{
  "n_layer": 9,
  "qk_norm": false,
  "lr": 0.00227,
  "beta2": 0.99,
  "lr_head": 0.00927,
  "schedule": "wsd",
  "batch_tokens": 32768,
  "doc_mask": true,
  "steps": 7206
}
MLP neurons of a small language model. Each row is named by its layer, matrix (up: input weights; down: output weights) and neuron, and shows model dimensions 48-143. Each number is 500 + 25 x the weight over its row's rms, rounded and kept within 0 to 999. Numbers have three digits each.
Before each neuron's rows, "fires on" lists the tokens most often at its 100 highest values on Wikipedia text that the model never trained on.

fires on: " par", " br", "Bl", " Par", " Squ", " abs"
L4.up218:510478494542520457504509518494491516471469527502483539531509532521460518475483474460512519460512496517507429502448474477491487496533500517448477505540508487465492513498527442519485490513527478532511492499515508465560528517479438521505483516460510567476466507500501495434538521538462478535
L4.down218:502495487543533549451472524499473533487543504482476481508493508495491477514509526476461535490515546496478492513486512503508496535505526571487496494497489479528525564507473494511565439518495425489505534479478480442555537469482497490506504525499531522513475478500478542519483521486488522476

fires on: "ing", "ating", "ling", "iting", "ecting"
L4.up326:472515516478503470460497506554520504454492509502460503498459519549503476498486432509502523465510511491489475489516530501483528478444536504503504506502513465563446510503514515485505506525534521446503484494443457519526492482508479522535489515491467473536487466507522512477476511540510497532
L4.down326:510486493503500513539510474479523522497513485530539472507494459489474460487523531453482519557475483509519487486539513492509499527545468512514474506460541534500523520518513512518473467517506521495459510496503482515507558490521546467489487477503513507476529502529516504532518495531482510479

fires on: " (", "I", " Y", "–"
L4.up372:506479511505507519521494513514506530503457513472514513531533546491499523537485517502500477526458488431502523490468497497520471505497493497478537492525508513516443518500485546475540527469514487514496495502489505556490532524488479492462522524460516530475517485526472513471523474509499511478
L4.down372:525522486517484514525489501480508464494439495503497498458501491467481492472519437547485477494503516541493478527532499473501518488525529515467484545536467513516526492474532513505528469497473496498491486500508537538502525536533536486541495503436472494570476519526513442507507515511496499490

fires on: " he", " \"", " m", " n"
L4.up256:448498548472524481490532529506524516514524510474487480489503502493520533482461493499550498510508505508474510518524514510460529491450512492499493531543507450493475493511485476543503557477521469507503507495531535494527496494522474521473491515498490499472483512504440529495500502503429506506
L4.down256:532508508519512517480509517528471515481477521497496482497498503480498498525492487508522523497444498475499499467465486511520530507494508531515559465501518463517467473474498516519494518522525505491500484527455513491471500543517478478508551487456491513485491548507527522554520458520522506499

fires on: " –", " on", " hold", " dep", " gradu", " att"
L2.up206:481490521519497550476475524559519505506518511527500496525483497491525514500500485525495524492520500464537534543487503501478508542542493454510469499505511497500502496516516438515521504483500491460520570542456448487521516517492461492420456483507484523498501500453479460427512502542506535506
L2.down206:517498496487489496484472552530521499493492497505495503512524504513472483496515485456497528493452484442505543474488492497479521493513494520464426497494486482480510501440514511516479503461510463464500539511496491529525525500520506446508490505499461511521433502523482514485475522482533493450

fires on: "uki", "z", "uz", "k", "j", "u"
L4.up286:441537497526519485501505495529544494533559494504515486475458498512512476490536539517533511497474517484517471551497523495505493499471485497452529554532503501490455502477481515474521517486485519516495506481510516492492483483489492483507475496518473501490449494497495515488484518516465557517
L4.down286:448521443526476469469500535491552495528513495475503477461456493490510513522521504506512457475494495554455519547545479480547463485514496510518484515494465507487490461515492528486501538473477492476523541510537506496473553471537497517509509522530501481514495502476527464523485490470509493471

fires on: " gu", " for", " among", " with", "===", " For"
L4.up262:519548524491542522457495536480546498450479509495484524469513501492487524489491508535495521533497508532524497451491500519546495443501506509473507471552508485500520466435497439494494542536486460494549509469477503473511475490495452456476471502470484507492496465474460469515482512503525499498
L4.down262:513514518500491513453499447466495505520471539492508534441482460508511505483483472484521525511517491550504507474490509528470524515495511499525501488519503455516469471438491480491507508523507502504525515534453557539513472506520538474500532548544485479503499500544469509571462491482488523519

fires on: " C", " c"
L4.up355:523504475476504512581448529450496502506494525474470566519496498480478519522457472519522526474470509507474537432537493488496531485478477507523518505520487454490522518439489489490514538503491513491529485457517507506496434490537472492509471479499502514470490487454502500510499522550493480499
L4.down355:507506530539477515487489514493499546509470481493517514460442509460531453487488528505489519484480536511488477488459428505505512494497515482458482448491499493521546504504474528502480569498522476447496473497533513500523480494476516455482529501565517534489476513508529516500481511517498517481